MLP neurons of a small language model. Each row is named by its layer, matrix (down: output weights) and neuron, and shows model dimensions 128-223. Each number is 128 + 32 x the weight over its row's rms, rounded and kept within 0 to 255. Numbers have three digits each. A neuron's up and down rows have the sign that makes its largest values positive.
A block is one neuron, or neurons of one layer that tend to fire together. After each block is what it responds to, as a language model described it from the Wikipedia text at the highest values.

L7.down15:105082150160168144136170079109124132173144085169113123126149118076069165184052149160133157125165155143132104111108146056150082137111102122140105144154082122143098186085139125082163100101131167133119138101083077096101135079129174144168121156113096157167044124085125169114145120102156100144
L7.down350:161085159133176196156135120109132079140175110082040078152124163179118128135105112139180133099098073166091165143166148109156114100117152147106121059137094136146143087177059177136092144141148106114031118094144172175160153095078137134127167118117066113074155084049111110152112167153131171124
L7.down422:106146076197123137077154113157134132076121134136110125198172146154163131143127114159109141128121179140124146116142157199070161022098175107122107117154111179146110146063112198180196118082098136131165078120149109128127222163058186140105118208141161170161131087127081077106113117119167180079
L7.down695:122070123105186118152149079128099116145128133050096194123023129142225159134138129113147111153177120084142111149106147144147100094103104104114140152071166165175123109123123086121089107125097183136152109093197157112175136107122147132161123102107103078161146120120154123117084096158090099110
Mostly "and", commas or "or" joining two adjectives or modifiers that share a following noun, e.g. elementary and secondary, physical and mental, inaccurate and unfair; a few mid-word pieces (Ira-q, tre-as-ury) also fire.

L7.down16:138128180096126206121158118115083113096105112097111153137151114166100150203138136189136092159075116137107195102147133077146089132091163146130121118165177132163171080120117112127087125112077148113165079186125082157097156090171141078200120169106149141090058129134121113053145117077176055118
L7.down470:159091100146159103131182134086144141145041167126134185130170100155106165118147155143143154141158126183144155093174122135084154129118167089072129144092121075117157100084095157163073108070070173136136150189162174130191154106098136125118169126165162121141114108205137209132121165122133121098
L7.down520:130187101104169161166124117156176077136140136089150125121170129085089126069115121145116136157089160178049099116205150145141097107071196078097089126091120167171132114135168123112101150132133145200179123130118104130141172138124151130088133114161150172120127151128148180168136117121086110106
L7.down666:121150136173173117159092086120128064186167118110120133120101074100137119031074121117104145106127116121112137098197162105077090116158139139061140098084090163107111130121137195149091116096136107156116105189117114160207151130132135124162168075159093117096099100109099140095159114136168094130
Articles a/the after as, was, is, became that introduce a person's role or position, such as as a midfielder, worked as a general practitioner, is also a professor.

L8.down155:094161160102087128125170051142120119150151102164143133132089108117116097090097150110147159175181123156118112110164133149100181124155162084165082126155127122123127134206130086104117098119117082162095131136097120121122112116127091108125125143119111169135099091120137232138131086157098139130
L8.down171:116063140146151126114101079134165112132125158055142096129068123099119148068129117092111131183189168121170147108134103150080220103160128160148160055151086091135092125169171113124144126115133147143108097137129122107169165084125109106146086150165088126064148108143118135136135151061122139152
L8.down315:172154108136120144169144052092104107146115148155102042119109078136081145085103086142129148144200132132134146126147131101114147112122075139155188122109106145047125103115145163104142070090111104107210176080081093152158109122165151118128097115124114119131110087106107092115135158044122113095
L8.down318:126064147087139144168105096066138127073182177121101132172094046132118155090049126133158103149142147128109158121155137100124100181105110132101118152139186121083140122137122106126069117135117156145104128087155172154091128129148180087127094130157175158128084114163129182085083108133121155140
L8.down476:179144099185165124121092106111107166152142076125123138157102119162120112113122048143093117117114081174088118100120103103114184109106109108130094139086162147132119077219141127174158170145191127171108141146089106163137052085125129135075155183141126161150148101138165138170076125110142156097
L8.down579:095162135128119198167107074148074119156145065128123081116162133144118097102131167167149146170147113090193126121120086082097113059159133150121126119104093107066164137104145140111164149100160116121176088143151101189130185110137179138068152147116136055137193107145127128151157180105122190195
L8.down603:182094158111122102125142091098135118119153113163167132150111118110106098124132164117131154137148102082064084139165180142130155149151117125082144124158120091136117139149097117097084132127155180113198157082136138106095139085154135178149151163139134130140128106089129099112146144159148117152
L8.down627:142121139071078118115171104094121150117071131145099126138159109164168131050117105105133106160170030067111095099166185200173043158104062202151088134092144083171107160097137098126156117103131125149127157137143154101185101106148150133086120161093161143142132118123158151141149153090077128110
Pipe cells in wiki sports-league tables just before goal difference or points (e.g. 17 | 13 | +4), plus scattered mid-word pieces like syn-th-ase, par-aph-asia.

L8.down123:154156107106138102143157080147103184102132186113157087084167207073095114135141084137130124162111110113116133116131129114109101153142127041149172180133132134109128096157139130105138145111048163115073113187120157208137142121097120117104118119185156139077161161139175171144078114054172157166
L8.down174:171167174101120095135078136133116092099201079131130115147171141153127106098136109129145131131143095082167125108159141149155136130143133196131148157077135143137124102102147196137078077073128133111223148153122066100143151170149094141108087097076116092078059158074140162163142201140134096097
L8.down190:162105111127099123176187119123098102165093185131181181100148069056149124111112072084090140158190128112153115114155138172148174157077142114087114118167183124109100163153086136104160143151100174114111174189145166070080120155076125157112077040142144172128105170187162178134107168110122155198
L8.down221:120112136108136102137101169147152158093133148132163118128123157072095116116170079120075067137173171170113084110140135092156108111123170183110132136163136128161117183175155119120136103156139129128149103136097111134128155190064123130119130132095178144128145119179111200127095160091136159084
L8.down379:114136196095125155102139177091106071129087111089113187171141166097077103136127131115100129114124133143081128179112129153154105065125150119101167135129144122133135092177127131083144146095122100056214121134087070103085094121124173100157147112098082116115178123165110100105089157155136150097
L8.down456:093145192097127155081112133132079126095108096129152143105126101126153084130140107113131146128160147172145135200187101099103110138163115143071133108212111146086187118114163137120107112098131096110201139143054115099165160097038124140189133088142115188144166107162111112060138160140156163115
L8.down610:134102108120111149078122081220149087168122093131154182111058115123095163163099138110147127126122148108138157183156086103147129100167121116139164079170105140147179130139070141157141127134090149096173141127118125157147110025191137150088103102150101087147115124135127107135156134142120151105
L8.down616:134085193082131071179113127107110120160124138109136151129111147115163149102109128145116028172131091081138139189167120105103156115057169121107140154141127117093107164121115102096104135152181102113213140173135137123095144159173159128093140081137150157130158094121157057179063119124157164134
Fires on tokens inside a descriptive phrase just before the head noun, mostly occupations or roles in biographies: a, nationality adjectives, and, commas (is a Croatian footballer, renowned playback singer, guitar, keyboards).

L5.down113:148156120128169106106144134133136129154135114153146149131152129110122145115138180153120104148123102131144129135135148145134121127117102120164143093133142142098105108104089110110119112115160138090255080179136131135155118105110119130129148133125119119142102141131118129153096129142153137146
L5.down292:115107132134092121199135140108118147092121121100148167139103156149139123151156111134097114133155131160142138161157107069097150123174136102163130110142179123131120106151118107163083129156151105133255138126112128144134128140131154129143178146144120144162115154108160161117138172160087143207
Line breaks, paragraph breaks, and ". " separators after a finished sentence or table row, e.g. after "waters." or a trailing "|".

L8.down23:073133146134137113119162069074195179136159082051088150124193099090184181070140078158117161086137113131143178115127200171103116118173201145090120129116090163135072139149115211065113105168145154113071157090142187079158158129129132162141128129153133107128096094121227176143114137130095117154
L8.down85:100144157100129173137156159087143128088166161112091117145116112144033152052147097119120213167085134118113137136101168176114068225124204088149142168121183146125057144133138158098231086127141108137083165139126090108132125112106164165144093115143173113153105141168225181122104163139121076104
L8.down86:158112137108100127104179165063102131154181132141144116162099117095180149142136109112117137093155179147122139089141112144134077111172127137181128170173121064119049173129128077151190098126091091134141127137146129097121136186116115112161147148139144163200113100091130185132146139180105076081
L8.down356:125155135139097169110185089163125171136078090136142095123083173120138084103146171097129158150133089151128159173080094141175171093091090112150185117086123105139096168129119110114178148137138157130255088135139137104128060129108136104164147173141117163089159107133140087066143145123121166124
L8.down398:149148199125113185167142082156079119147127168090160187182116154109096158159084150170142150120080154147113119161204125088148168126196107129078097141151162149128136148151140110103138127127113169075198125111118144184095144120128159120177125171127157119191112101088102110121184138162176132111
L8.down408:130104145099127108138135146148145126131157146125078173142138099119152146152091112150103150072103084130175112185122076157126136117112126138163122103081142099146160124120111115185132121110108144110151176145192129124064093142179191064032081165140188136151079102166093123114172081178162128131
L8.down485:163069082102060155135094136065131100097195109132129132189138094166131148118189131118090170094128113174169112131104125095178111140122139110153130124188125112129143057151108186117166111130111089126147091119092093139106108134123138145149142157059122135151160185147138141183196173210150148096
L8.down502:128131130149172100156103120132143160101159143097116153132150049151097127160133124112077104118110131115135165131076107189071135123099103075140177044159109143135091153130135115142156071157121109177134114181081151139162147155160117127089114068112097109159139165115090099154167149121110205090
The word "as" introducing a role, comparison or addition, e.g. "plays as a midfielder", "as strong as", "as well as"; weaker on "since", "than" and "a".

L8.down50:083118087098127099094149145113080119141138133145095190125143080111107141128137154121140132140093157151097119118130107098104090141111149115132120181167112112131076075076091072117102144144105163188255162167116120184195136132084088161135108093154125133085101094061149100143107116107159162195
L8.down93:138108129173172109164098128093158152129152106106173214166110067167139116095118093114116046164136130128112166164128145136119144206124141140083131066147118117086153125128141150106113122109167124117255127119096087127131147151109113126141126101126185121140125126087108130134126117156082111121
L8.down399:118153107153114119113178162146089090182198085142117210111136092053132117093161079125087102152157110131090137136113146141098135103123120125159132100160106153101178104119166108059107092108172134102255138137162158127100117119153126176170121141121099106128134145111118118102170171121083068149
L8.down419:135144177121137097084104103166115163081093136157112037109140104136102122178147190157135109092115116078119132126157149143146148178116107109181104152147128123128138128118191125125165131155114149116255108138118089112073139128171142201106162095163162174131138123121144118136127138116188134076
L8.down445:138175118113128116149143132112094087100118137152104118124141199106140193110152114131069176158104120147134136141220162184130156149134150162146131135086147133107129140084130166057116139081134156122239126140108124088111074181095069058137134118127081150124119087129145118125109144104063078126
L8.down507:095062154136141052128123145101137104103085104134172152074162155131176175100150140130166123138102119170123127096164209147139155120106114100139152116144200168133165152070107131125061115160110114182221105188186134159104142147072145163156142111122130103154149155098080145129104134164122138134
L8.down647:148104104095121143120114165127105127150158151095139155147133068166109131149081083116149152126147108137126135091091077106113137134132125144112121123102084103164106090111157141144103092095120120103255085136138149098074150158136125114122129145113118156151115143128127141165159127128146121127
L8.down683:100148128137102121107118162121146128110117106133139187107125154129128140154144115157115122106111114127142114143166136156098083124130086102145143149144199152122184119150061143144141126098143139132255159170132117163207112094112153103119144165114096084129124108111101111135091105126072128156
Boundary tokens after a finished unit of text: period-space ending a sentence, paragraph breaks, table-row line breaks, and closing == of headings like See also.

L5.down215:093113112117130129104137133140086112105116166128128140160103153143114086168189164107131152169116089124095118154090074120088171125107082145082129118175145138104079162175139118127137187145092136151112141137163097062184115130135050115164126120134162101129163152151129167139107045142078085163
L5.down545:184152117156159106094148109106144145089098065075117147196140173157103077127069110171126125173177147108147142095112112129094145093172164092113186090124076102099092121140157108093133051130140117146118154080155049143101162147109101105135116103111114150115102148134104085067171089127172166107
Word-internal pieces right after an opening consonant cluster such as fr, br, tr, as in fr-ag-ments, fr-ic-ative, br-and.

L5.down212:122117088094107137130162070101123123154145110091112116115151138100113121165092105117121134135100126131077131134115123087157129110098117124119110118133142101154077154175131148139154143132163134114112130160112126120227108149091135096069097177159119121205110070148131119166135096080151133167
L5.down414:113124125129177210108097150114097114107189151159191145072198172133194139104164137084106148143140132103120074127127137102141081097142118139102091177098133090175110095029124166141145154177135147087073141141171114112095201071107176126123118163078139135184140082137123095102119113120146142179
Fires on conjunctions such as and, yet, or and commas that join two paired adjectives, verbs or nouns, as in "simple yet refined", "owned and operated", "black and white".

L7.down134:067183154116118162151197158169123105122131099081060175137162100145142128153110092139103205088134167128090132081082072093092113114161127137107104094149180136142110095094170085148177072183147100157147108132153140069126140141122164146130163173168207172146144145151116118091109105223120129153
L7.down258:106121133104126117151138132133153081066138141089138187109092131128140137109164154156123100141126122170152167132131091136149118129108140123139139130095132133166080077132114084067133064103150088159132152128144092115165082102127096142104158122138157137109164159104146114107156127145076134071
L7.down280:102094142144118170112075114126151108140157184150127095118143085077058147106108152139114137131120151104184121118092129091147039124185102146149174172177133144173129210072136172125192105131188109095155154112146187186117150144108107139133152076165070158178133161123135137109114118158106100153
L7.down643:086181154098147128171083130143154115171148142072155098138140109139103140071137045113129116071166082110130156118131106199136158148141120210078125114114150144146155136159099090185123141122076172161113136185072113099174068165159149123129125179105126123140169206146097064110123129123086096129
Inner pieces of multi-token words, often in section headings or table labels (Elec-tor-ate, P-erson-nel, C-lim-ate, Writ-er), plus Preceded in succession boxes.

L7.down92:087121122187115097079115136127152146109148088128117158198096122057136138085143115153167087120124102093141121133059095072113085144079135105171090166143115159127147115102129113149159180095198089103087122136150151107159167150133160161135174137150166081123100158144118126138139170172167165130
L7.down123:100075125109125132107105136152155106084124147081200139088122088163142111125127154132070230102113163136145144123115092139145190167088196111150132147114140160149120098077147116140127122183097119166118147116109081101105131110075128139092170094130123116162160125077050168134137100070128088114
L7.down270:106220205112149116167157127201099156056140103125120106112115141114106152165099130125128135108141216115182186156073145111180144130144184165134110064137144149113178122097086110143094147119152104127187151196140155142127103143119114136144150147166113141133183105182192119187103139056168187134
L7.down383:189088180145142124129111100110128123081131136175114060110231112137158125157101121136076173139176104129123123094117070110119194095112157127080148150050103133107146142118108159142148155083133103123064141164135144184094132104158164149102099121111114125088184086102141058057154092157143129068
Interior pieces of longer words split into several tokens, like ab-and-oned, ab-nor-mally and extr-ad-ited, plus pipe separators between cells in wiki tables.

L8.down5:126238142150132172055096109136170137172092059136099126126186166064150113126200125161098090106084169074113157133176136170153129134113090095181133129132121112139128088091155146130110116202163157127105088148172140149139151159175148107065127153094165114118090096152096137147182153153124139151
L8.down8:158123159139119139133158165162150110147128129104133120125117109147160173039095141149139099101126185123094198100101097087136175085129141097138106149138094182069146126083101154114043029109140097112165100143124161122148130105199190135135146153150065136122172109146104142152134165107162161076
L8.down88:138152101217106125097083078092111148159145086143102141099133116113118113106119142130103155141150101074171147146131085152177106154124132127091124112131134103210150108174173167116184174136201089087139080126094165185123108145152177108055084119154126070099158118152139159173140118098115190159
L8.down328:155146095192102154203104112153166119179156094110112145159111141160101172127078112131127079101160115090174158177030054162193100180119168147144140161099128092122156093093111098116119082150126137186178105123142168114169126145126165174122130104121131121185098113105170087198165157058153161138
L8.down407:133162094154165182111102168138124182128145063154108112168174145128124110105135107109123107103140127107146118149137101081110124131116149126162179139089120127090096131115148235174129175155171170144173208098088114071145099088141205066112114108133098106158078108119135088132139098114088136151
L8.down458:081200152065106194194129140153140107186155092122173121154109119127061114092110146125076086122098158131076144198145083133155137115090083115094125175136135160097114105127067093139172189161122100153079120093110108156156137176108109147130172120164115113118065107068150143130155124185103094109
L8.down501:145188113119106099095154077090121074104165171111093035077113141086106102143133160118166146145125116114109098140176146093114104115123142117099127101206150109151125122090139150081097125144103171103105081098127139116148170128071135148147131118205105117150142121083093122148098166105155144147
L8.down563:123176143130066188151173118143153133120155135119100173181136113072168173080102184183134154087131062115159122100130127100107160111090105164167075100119122129134135102149150083098119107113106134092080114132103174064112218161101079092103069152133099116108113126119096153136119144098170079090
Coordinating "and" between two modifiers that share a following head, e.g. taller and stronger man, during and after; also "number" in "a number of".

L8.down27:142132101144150162122148153157174161165119122133137156150151115095126137154133091126107136089113163177128142136177134078143181115066129126154080169081134111155069049133126133146147106156168131099096102108070084168159136100147170113140112137110120105159173125128136139181152100111100170129
L8.down29:104087105180145163098090111088093130177107078115168109145104103113095138119126111175062122122118175168125099105147085152082130141144150121158113146106113058129125102138199072082108182142182132148100165125137110114153091070147157132153112112073147124140166124134170131098225131153133139097
L8.down229:140115144177069173118133101143168101078220151223121082117100116104129121169120159128127171122131119151109038117182122155120123131125118107159052147154100120112162104115136122157154198095160154125118155108094167127157160054111168110099108118154167131122154086181122141118153141142134130086
L8.down397:201203125127092088141131128105149134060119136154185145153118138140160122123112176118126113102146144073177119091126129084069107151135197102162104062135140129128110152171149072142152147142090107140140184062112115184140158133149089087151079085159130139100124121101134048089137116088150109110
L8.down417:108115090140119140118102103178129178160084143137127119171152112066151103135172132162171108151145121104114141114191074105097108163177137187118169115098086096132077083168106105135178168068130126145247121174122185185127110069184142108112200170131120138125106114107144104142142094119112103148
L8.down596:145145108173181127169128111101196147111118104139156134208108096194106104128112138165079174119158122110124143117055055076150149144138110139102139104104119068156184135154144147146132152151126098163203116121121175136152118093120156127108113128152099100156205111156163151106114173160095145139
L8.down609:130122080201183157102129101179102134140145113172129147163082093119089122180071083160118144145145148141101066150092089123139133098126128120118117167107141120046113072139166141125128160109184066139166169067125097153143116100098124043123090142128200130137140134110130137079115122112127131072
L8.down689:136165068143151165095147043083059201105121080084200160160110108111100162128128115080129127118121082115081141113138117099147121155088170111138145138167112095060062129135147122131172153086113130178155104111121112102118173060159138116114202105109100188137101219122108095114158149106130143160
Mostly the closing piece of a word split into several tokens, such as embr-y-onic, vertic-es, milest-ones. It also fires on the table separator after N/A and on empty IPA slashes such as /fr/.

L8.down22:145094128092149076151141088129104152108180118112162110127152179183143142162126117166071089145159151129176097175114126125100151133087111076184152090130118184106182114146142065154136155132149109151155105089130101097143153131115131120113088200187115128164102161140164153164141181115066133131
L8.down138:153125160139120189129125067130142089110140148175172117136102139146087104136085151121108153159098179105133082126126085079124065081147121147143111136172112110074064134202143090155121166089094163161158154062082057146142144052109157099113119080117151136123151129086209138161189069107051139126
L8.down273:131163057148139145086094102080174140065117124144158090142060193119116168200196092133104131119118090068114114143165155084095086135158177177108124125118065101104113104158122139133163124140093140150148125071111102135170178064146137120126135086100186172168126094066157126141140093097099120057
L8.down380:174194137188146206205103128107148150170142143107175102197173098146144109151178146147177089185080176151176124206108151111171170111113132190100115110134113077114137117077088136118140095119133101153147115090063094113136082146171109117158134086110124106159063083203092103094102145137122131146
L8.down486:156122146146139150077120140141119179157151160150131147121156130067113067187153121163073137154162123111131127140156075098108119111111154136138167076127132144204168077135170123138108180078105096206087184090168116138155128127165155095147118096089143131094137175155144133101059163135136178140
L8.down537:148121126147135159114137092174148150127124150131144151159085129054160112113150093131125187127115136139112106181121121107170104094138155178104117145079165135103110087135135098124161127133125189138093142031129097122104164062161120036079099139094119114154150118131101137094135128129153143112
L8.down632:223120075168072123188141108155165114074179172157093079173180158160146139142085163126122157132138153063132210156130131109144130160096116137120134123124114087211143111155091052144139143105173107135145142078137125115085121068132116136191174168075077134065103131134153140076106128138147141102
L8.down671:121153121131192151146126101177118161147155132103134106167157111144142186138110054166107097092094139094160116071086170093106171145160173172165144114126125119116079123109126118143130126141096119099057082106136119151161192115109153149098118143119164143163167223165122070106119087131125167146
Second or third subword pieces inside rare or foreign names and words, often right after a capital like B, e.g. Bia-ł-a, Gy-ul-ai, Batra-ch-edra.

L8.down61:127081116101098085140125159112075132205105115140171157121110062108113128100165127140139123146125136109125129172167191120117180115116110141087205107158149143160118126144170092148120091123151119145148150126146180154071168093151103143084076127105172132134133128147214168122180113098151196158
L8.down63:153148098134138154162111140143168129078158158141133173107118113149129165142132135185077140134192127156163158150133133135115073152157090134108156177100158148109080092100132143137091163072159110174190154148117068130118145149119138110113081172144113176063142173066107103086115138181057140084
L8.down101:105101100123142101132092099081094145087093099098099169120125153119105167123217156132123097108126086144098036089212097136117157110115183160149149137147181124165107092141132120166171094146097081123113168138098074136110107132149131097163124202152130115076148049127172144153130113088140115167
L8.down185:152059196129133136090120149112094082140123120168085141127149116138172167125181116142115167169104130174080175109118112178117088078107082137112101184145131146121130161154108112145103139142144119127109204183119116123124129198137125150144106188152103163141145118143118151197148120083124114133
L8.down314:168158142124125148109076153085097150121157067085117087125152169115151121185126168099147162145144184136224116168132153118158103141161145132112123082128125112108210139139198096069151111123080163099081108168136143099146139131089114156163183100096133159094135175107168161152125114181140120098
L8.down359:084091122177177148135179148093145162119125144054111120116143142111184126164109101123087203125141135136180136146106136158136182202104111095138071114159145121161107032119171096091132108142089137151163168157084126117196165112108095105193175140115081102117132165088078178119132134118146119074
L8.down386:081110122178125142118176088130110148134140119096097099120123144148143090102072102122125115102123104114092168119158123128112137134176118115077149177133143176114145135069093147123126049119125075116107119153173136179128075131063160196110127145110147164133191077176132169083143121102058121125
L8.down574:159138148194086079111104169143136121115131150113164147067046142059168130148092175104120119143198143074094145090132107061121119127133081154149135152125109121157169142125175129088118142149138115121128133125101119127141111073172105103070111151117064160130168135113093159155079149094117099142
Words and word pieces whose continuation is nearly fixed, strongest on "Preceded" before "by" in succession tables and "known" before "as"; also mid-word pieces like "Thor|ough|bred", "n|oth|ing", "soci|e|ties".

L5.down207:071104101166131093119093082166147103137144122113124100095111065161153178164164127126129159092115149117158181142174186143151167162177115194163132159150161158158149138071132147127089102131094167140035163124110114107112140141153143126141115071106187118145167131184183090146192091156079152214
L5.down539:122155119136132106127098143117137112110025149169132150186178039158124143099167166083065118152132114136118097143173110130101135081147112088135098168159085128098157125119142176116130163106143077089196157166069148076133110174082092120092105121181097149074071089167106128155131036142163104093
Fixed label words in tables and succession boxes, like formal in Informal votes, Preceded by, Decision; also scattered mid-word pieces in prose.

L7.down82:154163138158137146133186103181160102141109144146133109145183166057080135062105102152155203127103120133124203145137171166160161079155134152128155138152142135139113110116105123122072086134105126141255104173110160106040136122141123178100153087134135137161100132129086174096115155214119149112
L7.down219:126057194120084087100165165151116111134138112122100128110125092093060177124179141127127171136147110126112113174173162119150118146086144149144139159182104126178166159149074093090122103156141080112255124157163081142145108165135138118157111108178122134131116162133097117106103101093124167133
L7.down349:151125094151146125098132137088151131145124151099112179110161164122171138103152090116118161121088080207111159138109164088111101077105150138157115053106141124128100078130133142140085166087115145131255122157131141116123086148117188107089170124126249061160126131161083173117117130173087147140
L7.down511:133124121120130112117130113146114127145150156147149155150083168105115143125125125087091119136137145106126077127151092124147150121143108136154134131155158103137152129136161098176139158125135152143255161208094099204127145109146152102107141079159036120130153141091125137106107128100106132096
Fires on boundary tokens after a sentence, heading or table row ends: paragraph breaks, closing == of headings, ". " between sentences, table-row newlines.

L5.down54:120182089072113140113161090121145132136102111161179162127157149159135095069102136158124069153076083114137187128139168135172180147125133093102153071074149118139178098077108161157084144176144173071099084108155194150189126135140057088104174070118171120155162114123105094094148091121144148159
L5.down476:179085139144101122092125112158118102115146141116125142174096155087109106147180200165153109111146136129141167152150126109130147173110108141077189143118135097144178175148129130149113066143164145099226122122124211140138122129104118128144043107100159105162133083140099095169145094088121112098
The copula is or was right after an article's subject name in Wikipedia lead sentences, as in "X (born 2000) is a…"; occasionally fires on mid-word pieces in tables.

L8.down57:160158133108133144180150077136069153221159114112090033138153119110090126105111070098146126192093091137091141098075115176134171156106157148137141089096094126179146131071162076135111127109100097124221155134096144166129118131095117173082120133134143106142130137169124120108181140114144146074
L8.down113:125125126176106132139141097148169171093125147145154091157127075157119099117126160125127107210110124088100146144078130208147111116143175115133133154139110120112106110166128087166148089121107157152117125086100079167126108147126110134078193131161148113107168135116175145076135159206131086122
L8.down346:129126142134146163129088119125158132149080144133124108087121128164110139131135092160068123117086114139135112053105119134177119133096125131093129108119136089110055119125179104111130137115103110115255171125081086101132189121166108133113127107127131133089064144158169163179160108128167104087
L8.down392:160171114092100151148112081153123142122156119080116085140128112148106089156135051115115063125102100128093097125060178176162074145184109116173134154180082128085142160103192103148105109071095139164108107053121157057134104130167111154103133151082178149120075157114095119120117111147145115102
L8.down420:111083114062091145133200133115118084159154185167133133139110163154169167130130115118102120158131115159160158176127110108168162145151175130089175096170153205154138072093160096150177137094113150159182164090148144102105255129147102131095149098127119145130161143170169189118101126117146148183
L8.down457:097123095122159076190134105163128103128122115178122125172180032138135148148132127100075051095108142143138106141147119134097078106107143109104139150120172203132143114133146069140110078138135138138102092039086174144141153149119121088089098147152141121087055154161181149190181150153142104145
L8.down558:177097123087126138124122101080123098133187103120090080061098191156127102095162149133145100089158202117116090095132137146123112158081154157140115093122117128137123170109121110134102164121109158074157200139145101098139123139175091169157145110132150146119084138146116166166157151073094131111
L8.down649:142092091111128105159066110156173149139128100041183077077119116175133132132114113119081089114132108146123144043068098188115094130121111137099142051087129132120093116130154075150108076112105094099252126107124075121129111124156110182115168133144154172142095127153121126168171130136135120073
First word-piece of a multi-piece proper name, usually a surname repeated at a sentence or section start in biographies, e.g. St(ojković), C(otter), Ro(thman).

L5.down229:172160141134155131175108172108171164127127188167124121132167130120078220100082105142171091144166123129117145139164137204130137076066133133147141152094146169155114166117150160098105099133092118069100127151123118127121144141125097123107149099095073107166148062191084174130140159153076069141
L5.down244:184094135116114134139164125175143183106058111126097155103139168134131147138089164140113187185117192157111180232101129110168141136096143122176126203096079171118132137102084114095104192156170113117125177140139135144103124092073111147096171159074059098121138153143136105062184138108098138105
Mostly the word "as" introducing a role, comparison or "as well" (work as a freelance, as high as), sometimes "to" or mid-word pieces.